config.yaml
d_mlp: 2048
norm: "layernorm"
norm_eps: 1e-05
positions: "learned"
tie_embeddings: true
init: "uniform"
init_std_down: 0.00274
optimizer: "muon_variant"
lr_mult_up: 1.23
warmup_steps: 200
final_lr_fraction: 0.0
doc_mask: true
dataset: "wikipedia_en"
MLP neurons of a small language model. Each row is named by its layer, matrix (up: input weights) and neuron, and shows model dimensions 224-415. Each number is 128 + 24 x the weight over its row's rms, rounded and kept within 0 to 255. Numbers have three digits each.
After each neuron's rows, "fires after" lists the tokens most often just before its 100 highest values on Wikipedia text that the model never trained on. A number after a token or word is its count.

L5.up1797:132146105136174119126132126115106135148126133128102110123107108148146151125122132150136128127164146137085112109149112121152113148118159113109131150166113160104086126160152117104111112104123191141155072126094149105117187134108144114146126127114113149104182124091122108129159169149121119181126128108119128109136108126138156120154097122148113125142101138116129106122157132131166091118142131134131102122100148097144101142116188136152151179106155108102162118116139119132146076129097137137119115143123140126121143132169115164194097110145129154174166121166143120169113131127182097099
fires after: "0" 13, "2" 13, "6" 13, "1" 12, "4" 12, "3" 8

L6.up1368:118113126107155122114129123066112155137150121176129065075134148129137153120134085129158113130128157122095129123163111138145091146171125129111142135190157122107094128161123084161109151145111163148107132135087139122153067101134074117150092124132113163103125114089109118078146153148146138150118151165170128127127100138117107110103135124094133107137056137157112164151159168131132119096101119167138182101153129100110112103138124148145111146149144147116149096127122129133089143159142118115137163103140113089128119134125121142196131122128158173169086097130143097130131140127171118104
fires after: " (" 44, "," 19, " |" 12, "-" 12

L5.up1827:127158153127118135134130088098099161114137134132154131149165122098110100116125149146098091137114135113122127129124122156115162152162105116158111110139138141128158170131130119190145111153115117152140117127126142117118108103076166098098133111101114125100149179114124127139090152159117140120118109144157148122139139096172122157130127155115133161136121070153093135100116135110196103115118121122148110094126136142134103138081173079096115097150104125189115124132170116122153135168135104155130185100099159125141131147146112112216129106153094075101165094113106159138125139124129143142
fires after: "4" 46, "5" 22, "6" 14, "3" 12, "7" 4

L5.up1572:169145115118123108098102102132122140128147132128121064164151130120141078157094174089128127136133103158165131170112146117130127114139144087162108110130104163119135134119149143094135137162094122144107157119139106103125140149085114093135125136109104120113145151118108125111149134158141116179110140084105123157113158146151115159159166127137119171122114162115138096111101101135198109116158134130160086119137194084122112115117155091145126123074175106053135075171111109157093139163132141141143068106114097162097149151130135138135114125148115145122100120143096136145115148123151154133
fires after: "1" 30, "2" 25, "5" 9, "3" 9, "4" 7, "9" 7

L6.up668:100137134115105171144117099192130117156101077083100096149106119148099152131130110198119071147151134109137125137127122125085141148179171132083154142147128103145140151110176156146142164149126112123157149134112124141152103105107158163104085153123141146115161150089110143100127152110105157113132142130133147136113133081104129162161108139128146138142174117120095119133131127125119098112121125105129131087114155123123122148084118120147133110125176155113157144120076107172111146161181101103138105113123159163146105136099071133093165131097100103159139112118106131084125130141132146116
fires after: "8" 29, "6" 16, "9" 15, "7" 10, "1" 9

L6.up252:112140133141111133076100114098103139095116086101106108104119125122085088139126142111129076173065103106129136101097163138080145084162147136138144122107145111162150124106073113076133131178090142092125152193116083123131142143126113135125123145133092126161107131126126108111132087097118112103112132159097145140126109138107125140106123157102093103054117073133133151140146123124097159136083151154121101115105129109125140106114090120159117123079114125130123176127101148112132130117109143158155165150109092134112153117112171139120140132129137100106123138164142106109118110112106145099
fires after: " " 20, "1" 17, "9" 16, "2" 15, "0" 12, "\n" 4

L5.up1296:128123110135139105133151141097107131115153114154099120127181132101127103127115135125131072159125106102133113143120128111107162150154155123133116118096166125082114150120109167143149148104089087130146113116108115138112090173130129119115136112116165084158108125145160112074118125109139134177139132140181125137151139190131104143134140079103161133136154180101115150119138128145146129123149128101167085124174160138147114130134118131153165142155157124111119093142086087135153146131158118137139063104101128171112112166145136111129131161142164128122086090093080180092113134114135128101
fires after: "1" 56, "3" 8, "4" 7, "." 5, "2" 4

L5.up1387:135140152145195121143129171083123062076114111119137096140142149111109089153183153125145122119145141112140140127168137119143141127136115104141112126085104179139088173081123145128121148088095171068121123123137121113136146138097115127094119121092164103115107169094125106107172165113128125153125117153135100148109162165115118156139140078121132121126166136124102126122107144141114135139162110106131103089167159117114108113129142108126122124158135093142154094169104151131108171126183119122114092169127126119135154133150109130151155119101183108135120150101119122106136115102156136118
fires after: "1" 72, "2" 22

L5.up1714:118158144132085079118135107103119103135150123116085116150160148110099081152147145132118159151131127110117126096137100118085153126151108155131076103103157153119108145159069140121149136124099138113102151108107121172133120157119127127077129110080102188097140104130137129121100127146155098106104109134142129142138153131143156185162140117098124168138139124132129160143112134132138128151153097139135074092152138099104114146121142098104114141116139139125141118159098150118137138179164137134108102178101073117150107151127150117172140121125139126120123125100114180181144131108155140106
fires after: "2" 33, "1" 23, "6" 18, "3" 10, "." 7, "7" 6

L5.up757:117132100174126127092173096129154129113138139125129104139163170117113071120141145129125077152142129112110156094108159157139155112114097124120116120116148176133099135126124142156131162124089100091122158143149126137115123186114109098118131141145074110105142166139106141063141130136121091174120126090141129154135165147111143136135125099116103169112109151137152097119159096143142101126145114115164119099152143071136140149150136131117162140119130119105131140154119135108098135124156141129111074155115126203104162162091131127120138132136161149100107102170146176117086143122138119102
fires after: "1" 66, "2" 22, "3" 8

L6.up1209:182117091145118096142146108118139161135132124142155127103181149143099127184106109127122161105123094096087134100128139106144135093146134126121131104113084132146114130108131169075109122112106140125129145101107151146126123117111138139149131154123144149138117148090121114085176139073159084156120127100143104157105118157149110167141109111125144142167146124118091144138067139161109132107176150136109125112147123156140131116150140106181129101164171140139095106194109107143129119168134124118107080127131145154128119152119168101098120131101091108097141128129114120104135152104128131124
fires after: "1" 28, "0" 17, " " 17, "3" 10, "2" 8, "4" 6

L6.up1970:117104121150170135140159110122114122126093150133152124157127143115142123156130153118089144121148157148118129128113088152142134135132152116168125104135152106143157132153099153162145160115129131105113131091116111129120125131117119145127107098103136163119153137073138123150093108120133074138139165136136135120126133136151128158119157134115124172124088132110096117125130157189157131111116151125130143123100108144100138130130135133155129105137123098131131134104152141095103126145120143081096087223114077169155180134157113139127141113183106134152120103142122134127071162098104111147
fires after: "1" 26, "2" 16, "9" 8, " (" 7, "7" 5

L6.up1636:099161107143147146128176107138144169145168123138131152147190133132148123151135182128111128147148109147156142152133143152153132131123132147116098094116134126111116118123155154084082115107098126143142097108109134109121137100113123168129113146120165128134141110110093137115169165105086120171140159120121129132087158141142094107167101150150125163150156119119094107134150146112111141102150080119147140117123134127116120113132159097117107106108128124115110105139142184110143115205115079123139151116133111119163162132156130109119129097161115133162136120161115132168136121130120084099
fires after: "1" 40, "3" 32, "2" 17, "4" 4

L6.up250:151133132087116137088121099131126104150147133155097160110191137088091088141122112106120099122093119111141140113114119131155148108143177166118124134140127123126121124096106125134153130142166106145100110156108090150109086131132131050140108177115124107146112132135129147143150108086157124127130108115100142171110111126100159129121140119154106122153136148130124153102112155139131163122135150144129137169116132099123111110145117124172150200132103107095150127148160129140150107112103183105152128132098140125123134183160115131138099112120152160134124142174142165107134132144176130138
fires after: "9" 56, "1" 5

L6.up558:120129131111132132181115119127145129143133118125133153117132137107121067140135158137091083095088159082133124104129104125177121105104090126173119131157129119080162172110094136112117140147141092097139111149155126150116101141111147081169144122154177128131150111113133107101181142117152115130132119155110159140146091116120169107130136154121082122151132069163180162140116140145174150063111144089143133155106117139083128138112142131146102123108094131058166136104112092156155122124123129128110144160133138117121107146145111147153038094115150114127144109144121140128091127090119167128
fires after: "0" 32, "9" 20, "-" 16, " " 7, "1" 4, "–" 4

L6.up379:121136147140110176104097116152142133150101125155119075151146122106116178147148129123114091093124126112154107152154122130091115175145116114114100124119173163134103154135150134162132111133105131148137138137115163141160118123099129152149060088153120130127103149131181131112158150115133116105142145172100130134104137141098157128163120164161102157106138129127135161143114123089135109135156140111140114096149132138137163151121112156111153137148120129134099113150089132149135111123138108108121109125138170161093089079105131139145115162124102080137151152101134137122132137075133109149
fires after: "0" 39, "5" 9, "6" 7, "1" 6

L5.up58:166068117153150112119115131108134155155169120125179115140107116136106089124128112150139210103088157107156129102121129137112115150094102118116122175160184107118089101119126130117113148123165158116126116176127137112110121093134132142119117112118162085104096121112167126144162134062154095149116137128125108103091140120139161096127112180117125155084109109088146131153165099159131169142101134135143123136102149142102131091128109152160116110134099113102115149124126160067127128129126103118129101135118091091145111141147124143130151109094159102151126137147137114114113122137153130156
fires after: " " 28, "1" 21, "," 7, "born" 5, " was" 5

L5.up1026:147139113123107151089159088153101160128161119130166124148145100103125132144124132098154071108164099137142107127153116131143107139116125127106136130133119131124133125124105087171144157107120124157119122114127152115125105168101142069119164127124109129132154130140097113127117104144169105136160141138125192183086171057076158148164135127143147190124172116130133123095137119137101133074132107151147126071135115106081111151172110125114128130107122102065142148109125163148106102138104160113090137120151155140127113164153161128137135137154116118144158096126164134140113143088112136138
fires after: "4" 18, "3" 15, "5" 13, "8" 13, "6" 12

L5.up711:126148111140094136136170106138100117145081107162134136114129089172131092134107161145144113133107091100130099165137164148121150118151166119111106125103172165136151116120148127179095159109105152139160131077123120106101165132112145121160143137126111126091180115077092118117148147162118145134114115132098143139148116083071132121140105095104134162111161126142113165095132112069131124117142098147107078087138142140079127125096177086087145117129165128109127125164109191165157123106124080190105136079140109139114151137168156153144100154174105125136189099209092149140081143134127104116
fires after: "6" 16, "5" 15, "8" 15, "0" 12, "2" 11, "3" 10

L5.up673:105102116140092160085094104154129098126135122114124116134089133147127083134087101153135165153129168155130125114103092130094146147128124145123154142117138155145149114112148196114111150094128130119123122114121143153154181126125153118130102145086127172120092159075109150150127111139126077177137126128127105165138134125154119113138102146149104127106105091106143145137133089095150147115147162149132121112166108107203113121140146141179144114127112076120130151151087127137114098136132134146110100128125053114135117132143181156134103074131109147118117133177124148153096145109091108143
fires after: "2" 14, "0" 14, "3" 13, "5" 11, "7" 8, "1" 8

L6.up1721:130147156122110091096134131113085124125109143150114111132181133147122137130086098157141127150118133146159124125115114072077166092072152131133129158181095123158144100184091152159154143128111153142131145164128103102146119105154116167121138140146081171109161165108129157144098104106133119154115112126101169119074127113093111140144167116129104136076118106142136122149146123069136100158124122132148109143148110112135147148110112127150112136126112149180128130123137143107113190106114133119171165125122122108102165142122085140149155114148125130147061125119142112097134110120121131129
fires after: " " 20, "1" 19, "9" 16, "2" 13, "7" 6, "8" 5

L5.up590:139117098108107129112117100138100109138171147142099112126142132148101128118135114082157109133157162141119101123160107165153138101123124109156087135114075118169142152124139106117127164104083149147139177160083149173119151162140101152150144137092165132134151094153147164172086108128135135131146183147131090127145128165111159110135111139133177116101097170089199128154128142153098110132090115107128142114113087109174092124125094121110126149152128110088109135125117113132153126105127127150161161153137146174120079175128109138160169116125145126153102121123083126141141123096117149137
fires after: " |" 41, "|" 14, "3" 4

L6.up1343:113104102118134110153121119137117122148093107143138155130132137126125126129162149128103119131165112185115121086127133146142129125100131113175142120128130073127148127173142131157147124101082076087175117111115098162077141097105090132152094108126106131136109106155174154136116140154173122141163145151105147127146116167156124097149111098170117146080109102159125096131134144118126182146122077149174140102155142123138136102116169127165148099133147134134145144143133138127124164125156135149125139163108146118142162057123175085119142104170118140130082112178133134119142166146134124116
fires after: " (" 20, "2" 13, "×" 11, " or" 9, "," 4, "r" 4

L5.up1710:138148158128128123126075128128125152147140108140164076129113095112093125139168120107139178096119139125143140104136099152081091110112126093151111133156126120115141123138143115162108147096129111097140081127096172079087096182100116103100082140154098131153128147131127115177129122143136092136092133138172142121122158130153129097157148135145151150118132128055140147144159121129119167131110126103114083110165157132135105084131111167109098103146097109115110144169099136118132101091142113176131129096088145100136131147104122122106130136128131168126115126137102104151136140096139093123
fires after: "9" 34, " " 20, "1" 14, "5" 9, "6" 5, "8" 5

L6.up1891:112148134101126112094127126152112116138146128135149120104141124168113090155157134090135140145151142096118127115160141141128093112181093118123168108104118146127110132155133096116138122124105139128135156105100133102137136130137092127150140093113130109116130093109106162126099127103161096111119175115121133151119152105132159139125154109154137175107142133122131130114137144177139130154111119150120102153088130122094105136124143132132098115187131115117155178146093135149142145149134149124139182137164133124128094102118087145129152135089097112147143082152149105127145171080131171130
fires after: " |" 61, "7" 5, "4" 4

L6.up1580:111130095130144079123161123123123132134104108144128116090102113142100174090147154079130112171127135085135158150129111158121139102195145123145129160185155142074149119139107132128108108122086147139117119137132144139136158154107143127124102140135141136119122090095109142154075129131163144123156186148127131140128132145162092104114127113089141121136121152141136173147152116154112126137148111123116181133083184097115114113173119092147113102129135119096112137159111156139176136105167084146116186122145114161117152098150116131103101131092123142165137092132142103152127112088098104097
fires after: " the" 17, "," 17, " (" 12, " in" 7, " at" 6, " is" 6

L6.up1751:134125121129120151128128091141163133115163133141089104105147093126109120132144119169124144169119111144131102125116124129137119154123138111142145148150123128112143097096103145132124128121109141120160154098113129090132110153115104141146116095104122137143125127113172115150118132154105119141115107139073173138114134136167111127124099151153121138114092094111129113093135108106133141157110101190121134133112130147122138168171158110184110114106141106076102097140124127097130086165155122107152118147136088155110145106146142148114100105151160111107122122107103127118119094118123114109
fires after: " " 35, "0" 19, "4" 11, "5" 10, "3" 5, "1" 5

L6.up404:140140121132116162165098146146140121141121139120124156132130148109142109164147125117126090127082145133175148136163150119120138132121099106101135166089133117098136107083125172090137174145153108111105184159121132161096103102122143109156153161122136094145098164152140120153150119131131114094117150116052143118144108082122154157116108135179104171097130142125138164139074108079136139077136121127097111104126127141135153148161115093163115102102111087135136151115123120126154137091104168148138126152108144137131113165126121117101123124109151174111112100132147138133087150131167149135
fires after: " " 39, "9" 24, "0" 15, "–" 7